Part of a small language model's weights.
Size: 11 layers, MLP 2368 GeGLU.
Architecture: rotary positions, no biases in attention or MLP, tied embeddings.
Training: a variant of Muon for these matrices, 1278M tokens, 9751 steps.
MLP neurons of a small language model. Each row is named by its layer, matrix (gate and up: input weights; down: output weights) and neuron, and shows model dimensions 576-671. Each number is 128 + 32 x the weight over its row's rms, rounded and kept within 0 to 255. Numbers have three digits each. A neuron's up and down rows have the sign that makes its largest values positive.
Before each neuron's rows, "fires in" lists the words (lower case) most often at its 100 highest values on Wikipedia text that the model never trained on.

fires in: "is", "was", "are", "also", "later", "were"
L7.gate1993:173161157107132124146109162120183093113084119128083100174117139171139173152205095089119194140071053125188105060130106098143101135074152217101114110091089139123121120151114126100133154143115093130124166130090082111130132141196127118095153147080091211079153144146138117110182105143096088092
L7.up1993:120128131081095055107173151115213098167108134134145112155148140166120109164159094127099115112179103171145114149103154172130086129147182161069180102093115129146104141095128135118132142165095093147094152077060112135143130098130201126111136117122068118103120084166138118128157132198091160071
L7.down1993:115125120184192143152131173124163127128162166157148129096121089154110185157146114142112154169114106109168094155155087135144130132129156156155169016106062130135212190077120123128117106108096067103142181102129089093142167130093077078116116104154175113130194161102099140142126130105167102114

fires in: "after", "despite", "with", "having", "to", "his"
L5.gate1703:106107114157139117147070134094177136076149167112157152121153146044154123196103126170154114128116115160136115111114149138060161125166113091169062098115126124136140119124197081140105138107151183123089154178118075152133106162133116173149100137138133134142096175140133142119184129148181126124
L5.up1703:127142133105169097117149114039166147108125102133114141146137076184163154142128075163107112129116112179155144147175138130142182123126101111119091117162050107149106145132087107120114137115116088118130104144119135124090119123141152143144113095096112103089163131133111122156133144111152129158
L5.down1703:130141140117119109127154168105167123149114125083155114112143125157119109090189068146120128140097122132130190136148053184107162094164159126138122090138127100151066151108094113136121116125111091151120141108095144074118070116146138195164082081097125108109156089147152099119151112118125129119

fires in: "to", "and", "until", "but", "the"
L5.gate293:117119099165150103131052150139115040159146082112140115159141099156091133126133125144144092136123133097076076112153093091041050163102177141100147111152150086103147109122134122124143186113087157128176097118135102105170154120132086060154107134090108179152145136146117182113123135157112124165
L5.up293:137131074158141078096156150140144141080115157131118068050190125145058085089106143114131178142115174138145134165073119069129106152105164146103124123165123049134098148105174111162135120138138060101113151137160140128155182149097161140132194057155142182155147177138138106086165129163153169167
L5.down293:104123093101103100165166138163112130169156114094099164140176137128127148114126131135149115159116138137132133158164104159105119098115150159144135166093146146133110151128102154205180156136142126171205150162088074133113126181156117113161185114118096097054135196114105151164117083155136173068

fires in: "the", "nzl"
L7.gate211:131099109178165135093097137086108103112195062102101151144127102174185127102087106131110142134166124114129125065138114171111122151092085204097123137094125102169099128128115191153216117161069170155126134100127163173168119173122136143193096105157139167100093138194144128187080117141152123161
L7.up211:130091124135074114102131165089129120153104148146113156118190148069144108022128096114124127143153124149207103174115098105151088107155117171183167143105119076160141173147137160126088131179078135100134123116153168138138127136137156065173133151077150083133162198071162124159146065104125139106
L7.down211:084148137073179190140166146140146087136111125131109157168102146093128162119137167093164145181101167105131137073202090140161170098124130190100098147118210124098136075160125095177198104111120165166100125155109122093176095139113133199179124104181194090073120122121090162117082158093116123142

fires in: "made", "make", "having", "making", "s", "were"
L5.gate878:166111099126109082151123191073173182176105124107133103115166142091156116146189130121100184124101111130127130141146128112152098089176154148164159123114042112066174159108171116123144098126073142154220107099129158157128126101079072104085072128098084112106171074144085140106146188104085131187
L5.up878:159129162106057148145127134191143153093115152142164135153107105148186076150124153095097145118083051130107084123083146102111133091088154126133123098126125191162136102121151096081127165109156087134163111112087130120129147124107139106066096110141120112121126157182141157087140145105164067097
L5.down878:088157097132153121206120167106135141120147107079168105098165122187115198120154185128168128072104137129112084119152079095075163125162174174129090142077110094115200119105087101128147115139149087169176125148121117124153123103164158181102121143056172123129146139182113142107182176200103151169

fires in: "this", "that", "one", "following", "each"
L7.gate1722:150121109192138170176119133076118094151105093089202102121124125167097098112069162089177182117129075162161142160156102153094138069144138155059157093137121082132122082121177138202095173108189124091097118129154122106138137188105125137110142152156091114120086123088096107121132112099111073126
L7.up1722:147138090137183148110133096111126111144097158116122126142108134139168189179058086041148155145071084173159119133152115105164120134105109189084095166139095155103121140080121167144111160107200131109104105183145148164152133136107118125107128131124098125150115130145130134069146168114087131139
L7.down1722:169153148147130170156135138093155092158151151069130087195161107153121125126103124100191161196119166106163039153148117137102169094124184119138158115156123092100089122106133159151136129125135117168127088127089139175172122145169122161086155126140100067125118101081113123121104090101159115138

fires in: "the"
L7.gate505:110116147103125096145103109155128073176125117121086138106115139139119106132166157088145106137094163107181117115105097144160100117143043117171106193133159109195083131114138143127133140121149105113085113108098141120096067131135132136159155063171126181160100140160184164139141153149122113088
L7.up505:090049172180136109116112155168191174141104117108138089150164132145119187122154143140172184153086108101138125117105150135128119070100157091128147097078140137171167092099187161135134114154164149129108107109103179128084102087132125167169134127093127143124109127165215128152048072099120090136
L7.down505:094135096123067113165120087171156118145122094152111138147141140151111077055143112101119132112138163113155109132168111182152156143192077112125195120179108143112104131154058126111131184152159104155100116158096096161091083091064131193147141141120124108203075179107124133143115104171144144086

fires in: "the", "s", "his"
L7.gate1162:124134126139148141069103112171093086171132139098145084080121161180080127109102087109118113091128107143129186151119171170136090164132085148115082167109093114101113141189146084097167145107091059154163146083118127103189106157094165116106135154165193135193161138132076154093190140156142071134
L7.up1162:097149144119109186150114109145131120130138052121131055095134108109168133172070122139090134102091122185106145123200097210175114119103138132139145121125116136101146154133084126125121093158184106148112097131109082132131167144103135104104130153135186220180117060156114115116099058111120074119
L7.down1162:086149096065144083060055071135131127081139165165161088158089094095118157124132135146086106082086117160130182114090118155133144089138136124141090103098133090148107085142125096193134116134055087094093154140081094124120103110128094142192114119155134098179147177117065153121161151143116128099

fires in: "s", "his", "the", "its", "their"
L7.gate1329:181131143156079182182116069110077144183143108178060133179121133110126125133160106129143154156116121070170153112069103128188148155103131119085141180129120101124129097141076131102119156108130136170083112108141117090160094163160097117115137192115071208133108145093204139142100172076087128130
L7.up1329:148114208124102179109141146112116140136048156171079095194070144159161110126136128132080152180147158128136120108102118075084178169156102157143138126119136106105151071093082148154149110101169156103111151131114111191128113075169112195144166109070095126119142121139196119146133136130035163133
L7.down1329:144122144084143204094091120155182099109161098116085131134047129145149118160158183151193108132148090114199129099161116162165097149204145150129153137117056169127182082110141117146131163084128137074141143129123134075166096180147122097140138120105109084105121132106104141162126149115099127168

fires in: "on", "morning", "ones", "newspapers", "news"
L7.gate2133:098105118154107144122124140097148179100160100171150158128141113152142099131146110124096095145113121125145128114096186133086160152106149130153084124157112138141111098081163171124133129173130144138125125114177115157176110149103108092123075151178058125148121138117095108140105126153091071111
L7.up2133:130138106131118138105163116119096136072186109115083104132142116155149143107105144113156160141098137132117103160146158169129131133138124110159060121160125135105151104122122150142069092160154136074121134089086066167171132120169187123086172115144125117106140175132115128168184054180105140149
L7.down2133:143067126109146154128114125182116123106167123094099113161156154122112061090150137123140167166143099127161122119062151147118104130150075099059099132097214168132112093146079140175173127082162135124094138157154144123095140111173069130207069201086117163213161096088119096131063087146079178121

fires in: "to", "and", "tower"
L7.gate124:134143140124180167109147112084140127125165103051112179130119144164169122101105109050158131069125150202119081134134082097096130162062142131189127194137137056113093078166131158099153117144160100105159113116092143092115123117095119155076105047105080147164175100107157152130118169134105138100
L7.up124:106080081113119075082119169110119120168139064121163089126164135153175127117157115130134174114064084073157166154124158095077119103111128123115143106134157159141152086108134141208117107105111178223139155189108140106115161140115026153151156188154132090064122136121099111151087156169161108074
L7.down124:098138109107070096185124140075068110117157135181159169138171117201082075096155122096155094122159119110112155195153107102110122180049128106121063145127112118135115185149080145129116138174147092141059098117177181134155040161086123140159113104140093106110096167095154104152117135172125158167

fires in: "the"
L5.gate1803:142094165128116127116108097152137096125114152130120083124112086140105109130133150107117176117107124119126097145139143132136100142056124120124178132111177137112108130072131120146082116125116085168081140117077121149069140124080139109159156149109121102113088161164115141173097146130106148115
L5.up1803:080081131120153129125117152112107146092160182130153151032159116109080167070160178152112085189110131189097159147088146089085172126089147160136149178104146132140132136125174081153162092157071083100116157130122159103130099144123119136143127151127125133104140122178162176149131143124119149089
L5.down1803:178160145156115124105106121187204081181178088031171093193149126157153116102156142112093122106151106155137167159148105198167116180099112115190088154175132160163100103166120086124103169116155072188146138145115129134154165102137173174221193119103171166162082123156117105090043108126108147085

fires in: "were", "are", "them", "often", "they", "all"
L5.gate887:104160118079131166075100161114146148179103137126148137132136169156163201127153195123107090131074123134122110126108057072197139131168143190121112149140138170133145200101108149143040114140147106094137100113119146127137118102117158155134116130116088152174179152100095073079117094154131172137
L5.up887:119116133132147067107118156153150155117130111097104132101145150106109150129153133146097133096100122083136134114097157101150164115140141196086121123170128052117148146127083164134137099138114106138091047147110025194171129115114073114140189175080088167147109139110063157126100113110164166143
L5.down887:082175132185129128119182082122158151113129117099154123127190138094147078095091115129123181102120155159124088161154123093082113143075116096174136092102141155148179138112063126138082128099035145102119095110115217119132125062145145140158105107116098135103209129122097141140147087120092101107

fires in: "with", "and", "they", "which", "while"
L5.gate755:121130141131166082080120155119134150129158151101151109158144101080121133098181167187168138147097131095120100157178138124128153163119088211125123114122145128125079169116139131170109118066096088134137187158119115091151130160079140143091113059112099098112128170104117130139153186166139132115
L5.up755:101135103102151161197099171143162175171127153128128153097098142130123091065142123120128140087117107133123113132132119159115172115054125144163180125168090105164117107126134126158043078108158134093208085127104092082079106116124201107123166157101132116064152133191136153161132126097103135135
L5.down755:160091133093172100050148169153114191086086087119180097138084111134113141093155146159124109135144150142095097147169155137109091123172060153116193121130122128141093189130141095112157183167112070170140154074112139164133105149139111183044119103173099131144147121139129130137147181127140119137

fires in: "an", "most", "very"
L7.gate1928:160118116119098148093061153191158085133080068111123107136099138135151104134124154110161134099161103177141141171153161085140118166117144111158140104131130102162158093104160094139129138216149125088143154105122128087113167137092119128183162031189144126103213159126152148122190131149102114128
L7.up1928:117138105086127082114159133083132101144116093108099168183138093184123159079091114090107099098121152159150086129148173116151086113123144139106151131106133116145084104126148099151137098182159093101124127142130044095114121198196144138126091080133118114196093138150062127113166140128194099098
L7.down1928:154114103078150063095132109147176179213171095116078092089089143149165161143144126147094108095148104121124106113185084152137217175179102161087085108129133102121148104126132153156099141104124144144214166110126110179120099115143128117095118153139125109105148136124114138125154135109143170115

fires in: "and", "which", "that", "who"
L7.gate586:160159109121118041143078165200125146170086102112163113126110136130125140131106135135110086112103115149156158106143215104099102141104166145179152076141185138179150137120166172147104163110135090142151156171153083124137062166120153158119130103130108108115118121177110124123125160068132150073
L7.up586:133147097204107056112145077087080152110141135166160095163129108109059123034151122165156135085143158045119090109218127104188098139094115144089116127167197101104109156145110138152149132067073085147112105146095152109118061108126106142079125169173174149045142117158110173169074113144152102125
L7.down586:144126094084093162142037144163209178092133160101084090165050178141099169150127110182095148154093069165152134091091104211093167142180152144126103028121167168143138133091139088133106095142114119161123112118172109109099150169123093100080138045167116124155140156140097097151083125165101120077

fires in: "out", "the", "shipyard", "behind", "of"
L5.gate902:116093123149098150132131143074092176110125116186129137120130138163135166125064130102092118150167107107172125130125050114161140160116156126177150148110090096107137154176068083113097085123162170140093123167117115112106118125103160138065104081066136140111096143150158113116102154155117115118
L5.up902:105123102133103154151140126086120126112057127171128072127135190168152092124134129122063142153160098047160143131123129109105107132121154113163133137140114127173139099193101153108110148130207141173111155140125108101061185175118160136140122146145105088131117129109129090131167075123118161091
L5.down902:125107111113169133125136135083082128118124123154164119144136076110118180142084069085130140156121151161159100192146121156153131092073136098122054157102144162102113160166139143125171086138082079155153115159112129145143129062085196113131188099108163118124121144137091111130125094081183100188

fires in: "and", "a", "as", "the", "from", "s"
L5.gate235:083130128109086097142163199128145163127124146207138166136210129103108109158130093078150187150105117075155130102129151140137113114178112123115136134089148172130090108144123164093116099058062120117218155127148156131085166157120133149168186156124153160131103073096132120068142109142165096142
L5.up235:131101138154091128114165164165167116072077139184093149128169123055121076135111143141106174096085075139149138140109149147150086122127116105128132166135142129155097181168127049133138084082151132126127145127166047093135118113113140125144155149095177121102138161121087153083113092134134109182
L5.down235:112113178120172087092108100163091184152136124140206158103091151120103096157159125140191164115179113148094110123117152129112187111151100119145119123058137097170125122062136129128111113214108115140169140123160121140090087133133077123090115150127154147147194137139141096169179130141128146144

fires in: "the", "s", "in", "his"
L5.gate909:157079118108146162088168179173101157133133168140122067057098157138083147152207077078141131161114126072150097126094140185148144140068124068112123123078145159116156084120150122120127154101094110145075136141157105100199069118136156129117125110097132107130181144117122133147117140078066136076
L5.up909:112130184160042133122090110105118135147137112194115095085106108059135171141162089072068125134136167162121133108101108147116163209115106130137148082164157138138133118128136111092128073181109140136159134097169083097103128128144120142120114092156098172128076165125086089109106159140054122139
L5.down909:126072152115142124086133130161162153102163165121105071215139171140129101090224107144119108178162138134154141190114106126148109052155155117093101159132125136116111135130161144132089163148073188089099134159094121137164144112122102140143151120156170160172156151118141116175073127142172135188

fires in: "the", "first"
L5.gate1877:127119142075076117167176119144184144142176111121102126184135149164095163143115139091150130152083188125109157106157121162088148155113059094151136190107107144113156107141168119109207085128114109140170138110133142151115146169134122075128106136085122153134057135148147139162122101155124096073
L5.up1877:082135191146147083128168127151142152140139141111079119128090118096141186128157094128093123158139116089209115138124144140101175121150157100155112151000124167142138177121114167082116097139144159175154165137030096128143141105088089084105116151115105181070109166151114127098165119126177089047
L5.down1877:093120164128158109155134079115148129122080094108132115120176126129134129155083171094155152102131125136127148135120119115080116122140079136089098087164150061112177052177168190070109222137169112097130086137136171118035143144127133202124141147126139132205126165131117174146089113144118136122

fires in: "was", "is", "it"
L7.gate771:191098159081115179166096071058136160081127109093154066125138097133116122100085125179140114163156074137199138116133114150116128064144196074140112116051114184126118144084129183055111158178077132199138160145092047128101143167071168109131105154152145174124147151126111092131109145127157110085
L7.up771:157195153093129179169154149135076113112135104097087049115109121114208131126150144123125128124162113135101110140090141160118166111120096145119089104077152177079089074184165087063121165165134140112094128114151121105117170135126141095104148136137192163164067109200181107094109146152176105122
L7.down771:151089119088101178134095107153187098141119090128102122121143203173112126122186125127154147147086074215145061148121173118131138142080147103160147042153098124109174099180075172175094112131145114166130097087166138145151128135079118124132138069084128129103168173062140187055130079144126119075

fires in: "not", "is", "as", "by", "was", "to"
L7.gate1517:077109117068128170132161128122122150131103138144110091181200152140135142107087172106058109159126099175093124134114088071067088215179131122140118101111146129136125113137141158113106173114145087145136158170134108154142166128158170080099142093121088140133153081159117114192132146171110116126
L7.up1517:130155085138144116127181076085136196109171134183129117172179113169128117069122140107136093175192181102116100176147121163134121134171203137162088169093097149137184083156146173168140133058121137090131134117050127124134135177176123099148086119174159079160087092152112158110150191135144115124
L7.down1517:147133114134133149111150131108153093164073123089070143156140134135128077163110128075068118120139099154120151125115123040142132139202198105088142137093193124170136150076124181081159177093065159090117215099120070127056097104152150115127108118145115137135190105124105168074107122154078077151

fires in: "of", "from", "a", "in", "red"
L7.gate1360:156183139088130161124084185115149116105106159142078158100099085149144094119100092105145115147071102066108144142089136109149123116084160130117135170140105050152143166096121111138144122110096090138145119118090167092051115138145123112102149189089087098160138133110100142145145117183139165147
L7.up1360:152142106094137143131129164132123107124105142048104133144124096118138066091137114138128134113113158140096096140097148107169104126112153151052162120130140119129149114125144107082100147115054131087108084129146158151114179092112119157100132175146134088185206152165191108119083097099092140118
L7.down1360:129173104100137102149125118157100148113146120142126141061115117136148142072125113110110139142089094142153091201127179095132159096084099113123142088139128111151179161098075110133110097136079122053087101121088125146124163116123101156147173153086132148140135162113087144055161086164129147116

fires in: "the", "at", "old"
L7.gate210:106151157167163122102177132106059142091205116134084147075124085180189110177124114130098094106131129112105098148096171096142121112148143075115173135089121063088101139097099167143110095112110079113041169125166090171187073116090122142100129112167086103161088074116162137122143115144174085185
L7.up210:094147100180156140126154137152087085075147157062083131139090130176128080129138123059134134174102128143075140101160154127190187169074148155110143094125152123054136128108088122062097081150114099084075120169120100116148071174132117158138125153147120108092112136106160180092177132184084132183
L7.down210:105117178134174147119127120082120126114164083123114128061119093164106151144154112152072158129130045108136116157118117149159160133121117094085084161097133105110082079107179165157124162178054118093089124154082113103110121146136122152097118046123121074109136141175162116156158161143144108155

fires in: "an", "animal"
L7.gate934:149096100107150091078131108135161191150100085117102125146130078132156144156100136102081094057135142159117199154125109084131164145163080136124186118067135128119180112153146097164119134149156140126120102124092145083091112167118152118189163156096143084094126058087081122156245165085113159115
L7.up934:135193091160180138095142098092166126139102127129083112179167050172129143115127165152167135081128110167147155170084123110100177110104106124098143056162069111129145140153179196182129105126133186062142044136107128133100129134126146096140122122143192064076227107134103150173180154127121113160
L7.down934:129129119142131096164120108173161146108068066153065116084130131205086110167079141111095112127153097144096179175154132086102205150132097124088070192118125115174185072188175161129091095069173126081190116084145126155188152159122188075132166160107131114099174173113131162073137133166130166114

fires in: "in", "as"
L7.gate959:110123123109109121088068140113146142112127108117121164117124076117193106068109140151109111141199122139128126067115106101118137106140125159119107135120159114146093084080127059135117088120109129126147173196106177144149150146129197120102140171135118093077159143179113088095152150118103173154
L7.up959:122161114186155130119093118122051085111080129109146115114149090141145140104213161117149087097146149125089102139101159101134076141126108151127087134172084132115157107088128137142099147131187126057161123152115155143121158081134125065161148113187104101141174138153136151087113168143049108109
L7.down959:072113080049145124061081126145178165108130152128138106077087109144094173134113181154090099129188124101138136130152143128151100116133140141080093089102144093145195136129134163130158089104085165125154139093144114148168158122116125182139072119141161169182103057120106133151133087132138145136

fires in: "we", "you", "i", "ll", "who", "cannot"
L5.gate1212:101080084093120106130107140070155139163184148120097101091128176137166105071108112094092150170120120136073149176105090107105130088141094168128163109144127140128153127097130122043147106157080112165168128130118169153137100089105127189143096171137109091103123082131175121128088187086118110122
L5.up1212:131184089080165098139163136153193113201207142095093116157128113164134064118112107134132140107177174145123109157144137072080151142123180095136151105064151113160173098125123141124190152170185083149146112157171083162137170096115144144147110190112156123152101125099149145122118137116138124117
L5.down1212:082112157122131221167156096129125136146135187124130132072136129118110071188130126107126121091149125114133132092119079150095085139121092116158126072111162127134147140149134106111130161161129127130109151138137146105113077180151150193105153152120086140093133113088144102145113077102105148137

fires in: "year", "season", "appearances", "years", "seasons"
L5.gate2337:136170179156152181165060149149121136128139136178064100104119169128115139101086178125184111089119126148121148106184076150166153095092105132161138136107130133149141084125110135126111099154162086098136124098081133144084132105144133122078152153122139053170142073130141117124097147123119134086
L5.up2337:159153162101152154199070103127186146109140157168049127158100162156161140107118157113133163133173110155089096120147066122174106048091147121171157105083156158129116156140161094222112122167145154062111131110115183118084114107111137117108112133134140117181167031151192155159102139113138141146
L5.down2337:074107207124120103134152062124198135100141164084172138162144118142144158101169123080096136098196120078112113093107123137131126119162171125145115120124113149141082157168088126126102167113207174109102116160145127109118132158115156098104166177151121155187167104152162143149162110145043131140

fires in: "local", "public", "rural", "private", "urban", "civil"
L5.gate199:127098160155099139167072152128129099106108148073144171119160140200141076202132148159141130204120179118118134113120069126178150137100132150146106142105086067110143095153132186152150150064101114139136131108079091156149074158109159135100106120155204194144219072124111087124110162073139104139
L5.up199:165130156101148121100138121133139099119124078108122084157107123149131089120168172087073176135143126053137154147113111110139178134099135107116077133111112096072130115096129162110117124162117080142127142102110177099109129138171075144115123138099116121154161123106123172136089131117149167131
L5.down199:059097146150095168093089163156153086152151097186151117121152142101103036152158120148137111077152160186131027088113156196140154154137123178104151095127147160118155059116136153124145110098114152134137123102067121180184135098127125109064176152145176146082174115110196134154167088181164136189

fires in: "as", "of", "from", "and", "at"
L7.gate315:130152135110112143096092150138112183070147185181159088049081079159118133105075127085110082135171137158118149075070157150144138185108150148119133094149133152068151132123089140153159089138055130181145134104112148138129118117130137106124073121197133149112165125152098141126147140103096084137
L7.up315:094093151129152169154171151142104163145104122153107148160152155102093136108132114076133102130159100140084112112099161134062114124097116131145162115116070134141141172128132141128101148104081119180134108144190123138171146132127164173116203142166145146125114109136115108097163118138160159134
L7.down315:108098144115086090098127121113180180151105163074123148113121120096152102096174130151159099141158105177169112164189177115240129114095081151073119144154158127112057080147101138115210084163127117149116128135195130084120130137141126115151123108152114120173140110133153126136148144145141142082

fires in: "that", "which", "boats", "they", "gymnastics", "vessel"
L5.gate668:147155141126078178182168128150107156164092105163134150131124124106155106130091136090121140107154123146092135096149169137072159152125124093118124133143119169157133089168132113093150139066128058110127096130098075127116116125131194093117148126064186072090084155154120115125118183158144153114
L5.up668:114137099110106083140089163102166147164111172127156124129115152092084061134104113162122137069136136126142144129120126108183134137073082126122105094139177144156114106134179178077154128127072088093134180067141102138125138101158169133178163153172121187140098147134119173104107151135042142129
L5.down668:147149159137147203087093183178091116114126137149158110103091121147148128144133132122173131127114117059108126123135123171097153172121114167056159106087143062160037141103179127163105111128136161172117115127167131201111175132126055096146136156131166086136158094093136114138162102102167064193

fires in: "to", "after", "for", "by", "with", "about"
L5.gate767:130101142149184115064118087162147144122160118122120153079176138099140128118114081165149126061158117165205122104115195160123115192186094150145112147135142164134135147060144137147170111146138066173151152148147154196135158139120158157138112112127136166094152183191128130113114093159182118175
L5.up767:106094189176127123081128103089149117140146163075141161117142118120140131108121034146148113174122121125137127096144151131108120160121163084156158156143148144063132100148054138203097127103095107129074161168116216118148112106141152092138106109175115139127079075127151152104119129113181069117
L5.down767:189138133123126144162114127173149153113152118062103095120091121091139120127136074158086082088124111157118178098147100119150086123123101082131084123097211128130161129131117103116189088137111128125108121161080102099047153126130093119121059113178111178108126154098101088111117147129143101153

fires in: "is", "was", "to", "are", "were"
L7.gate250:142111159163093127114175129117102154179159157074099061163022200147113122146174150093129104145159137054104051120155116105136104186131126192096137172094094146120134159113149109148155131117077163182136096134083131132125143132115099148125085151160115085120147069117109117127148158101084099085
L7.up250:113059172143124162125086209107070143156171098123128146132117112192158141113147156104164174090126166094149131081136158165129104172117139099100128124125161131152137140123128176114111146157076176142086135158074138141144145158160086107102135123131155093157107097108184129109102171113132160125
L7.down250:115100148100154135162164084084202067045138172174131119125157163126098130084107110117144122168092123173182171135122124124138153080118102124100102102147112131055128129152096135113100088142071146115110148095137091127150093126141137115150135105167097209072177189164115146128155088152086122147

fires in: "an", "animal", "of"
L7.gate359:158178176154138104127101118129100157135107078118121106076107101190129213124169076108111109213166112153140142143099137106094181150172150128099148111129152084062183131137101103138114111087113129134144118167083154110152127164178164132104165138112133146134103116126070063169071106129151139088
L7.up359:136098146103115114164104121070156132133111126109085115120127129102170186143127142127175074092108147108110122108088151138131082116212158108137169140099127157101209102122127109181129092166131173131134073123128111142148179132142032097122065107126133188106151130126144143129155152099152137130
L7.down359:086125121117140171135182070101159130106128166106127149071124089158165107147155132120067145130162160141110133128101145114112152159084175160090071132103125098075093112155101087146173167094125144116090128112098111123177135169188134145160137166112122145176175120075126119111183129149124146092

fires in: "with", "as", "elvis"
L5.gate1693:167114198148114146131164163123098112193152168171140163110151128170154078099149093142123163130116115138153130108081119169100120146173171180088148152081124135087104205069151090094108075108139174111142187161150113137088141140076115149124130142174114134088105083151114082126116158105143056151
L5.up1693:133080154122131176174099122097151158133169151103130099157146110054134112171099078149134113139192185106117115143132087154121100116071115154124144111144128100113144114154139163133080095099080137161150118155150096129128118168117121130095140131131120120135166138155084072141134159138101180120
L5.down1693:132151129142155145141136156154137122111105095107148144000147165143098054132181156125158153110151068093116161126141124124123146141067135101143155159090188153157109163107089148196210135094063161144163118090077125149114065129049062145133179067158105123108147158123177130127117108136130093185

fires in: "and", "the"
L5.gate1363:159132097165139133093078164158129154164104114063129143172144162079078143088134177145138128108110142144078103078145151090101127153057105105091115169187140109130112133044123125115074166112144110161118117113152156165079120134134117096110117090132087135113076171159143136093132148088143168107
L5.up1363:176108098158133159090122135111091127155068074212180156073115173096071152068195149158114120136105161128139154141116133150089128118052171087154088127144115152131134095126167151116112156143162112167142105155192135158152120136085155104159123120104122110103107150163154129122146126139118100078
L5.down1363:143160116055157105161110194145144136155138111088167123129149122160148161120170115160153138138112158144152199158168114123138146168137125148101124081118139104087163105201119133129142066075076115116126134208140163196134182083111157194126175154174187127080153121158105102108081179144145106141

fires in: "i", "you", "with", "we", "concannon"
L7.gate2296:141118107191157127139111111134090059191154114128097091078131146123133166117126109190160159092106138113139100159127102141122114090177130124107130149163171176131099112122103112140155098118149142119087152163146162134108080129149153148111112109121101136088104113157134137165191137154100082115
L7.up2296:109149138130146110138137175098086087141129173112119120088056175169161042168132111122090120136151159179121179156107101096070102163188125179083153098140130143098223150159182128105179189095127159175072133177130154098130101115145099086172094183079177081126093065153142106112099079132103092128
L7.down2296:115170176126151176120149180071117199150130136158157097120151181152181118151135111187176181175115075084113090071094138151150098102136133144139099087203128182108187163154181132143105138131117139224133137154079101097136082132152100135177137077141111128140121145153130140093128124081091105111

fires in: "after", "before", "for", "by", "from"
L7.gate1146:117089144101154159130082166131144170115173188113129098146111176140169140115134167173211116110104153099180167138057152152110148141168110142166116119138112149114165121107123135163128175120133158118189165153156100196096144128145172141057156159114093164067114157125194181124097070153090112149
L7.up1146:128144142127086097105140134181145126106168112171116058152129151103199131040173167116132134122108115114135138165130122142111118145089150215103109162189114134093093129146090130143066135107130098163172096125117148141145090103166127133143114169141085160108124130125196110089161161133099147129
L7.down1146:159137129123128096070162124176118184094134110132131084086112145187090164097133172122150161090126049132119076165131094083142106152074152104136160154133129100105128132147124177072093051080141110127158132145120075147035121151112187112134145132097103204097124169159168142148105123120129180161

fires in: "among", "of", "for", "by", "all"
L7.gate143:144123116153135125100085089074095071139085177099154109150113104150099160146138129108120109132145098135136221174122119092087099165121193210082093116156115131150057114139153081179160152071149165135194116153132144066135059095119051103126090108120207084121125134114126148091127131147126141166
L7.up143:145122090147137120136130171205115203133105145158087131115183160124118153114167123129164172141113101093117097082118127125018145098089078097149104188195094117127159149155125110124100078160107105106094116114123103181126207159091136183057112191105139089109084115071184133133097163084138141129
L7.down143:098084124091151190138094131157115094065153109152168148038124105114134116171093121161078132065115104194129145115117146169112148121138113109170136124097098079133117163156140128129182150103164185122065083147135137027185108147116113099158156147119120071148180155105121086115141124178155149124

fires in: "in", "of", "the"
L7.gate876:143148120087168156092071107127135151137177121173087108122115088156085096165114098112129089176124133112091114169134129079153118109131146160150103147108140135111175190107172121161088174120182107135157107085149116159100134050111135119074121148085091134124149121143104154123092151099170168113
L7.up876:174133173107101142090135125088095109086170115129146081079138062199136119181082052192157135143169138140089076160127070111124074099119126176126100118130128157158104085110122097120125185102111143137125167117111094164090143161149124131150127109138072049132147118136087139092206101112116085093
L7.down876:140125201165184111151103148156138143130101119160152166130116126122158117135134096133120130136148142117129077136113170172167124125137130145180105169176189081113113174123086134145160129100135179117126120150124077131108065143122119118108161136146178111125133099192156143183086144090143146114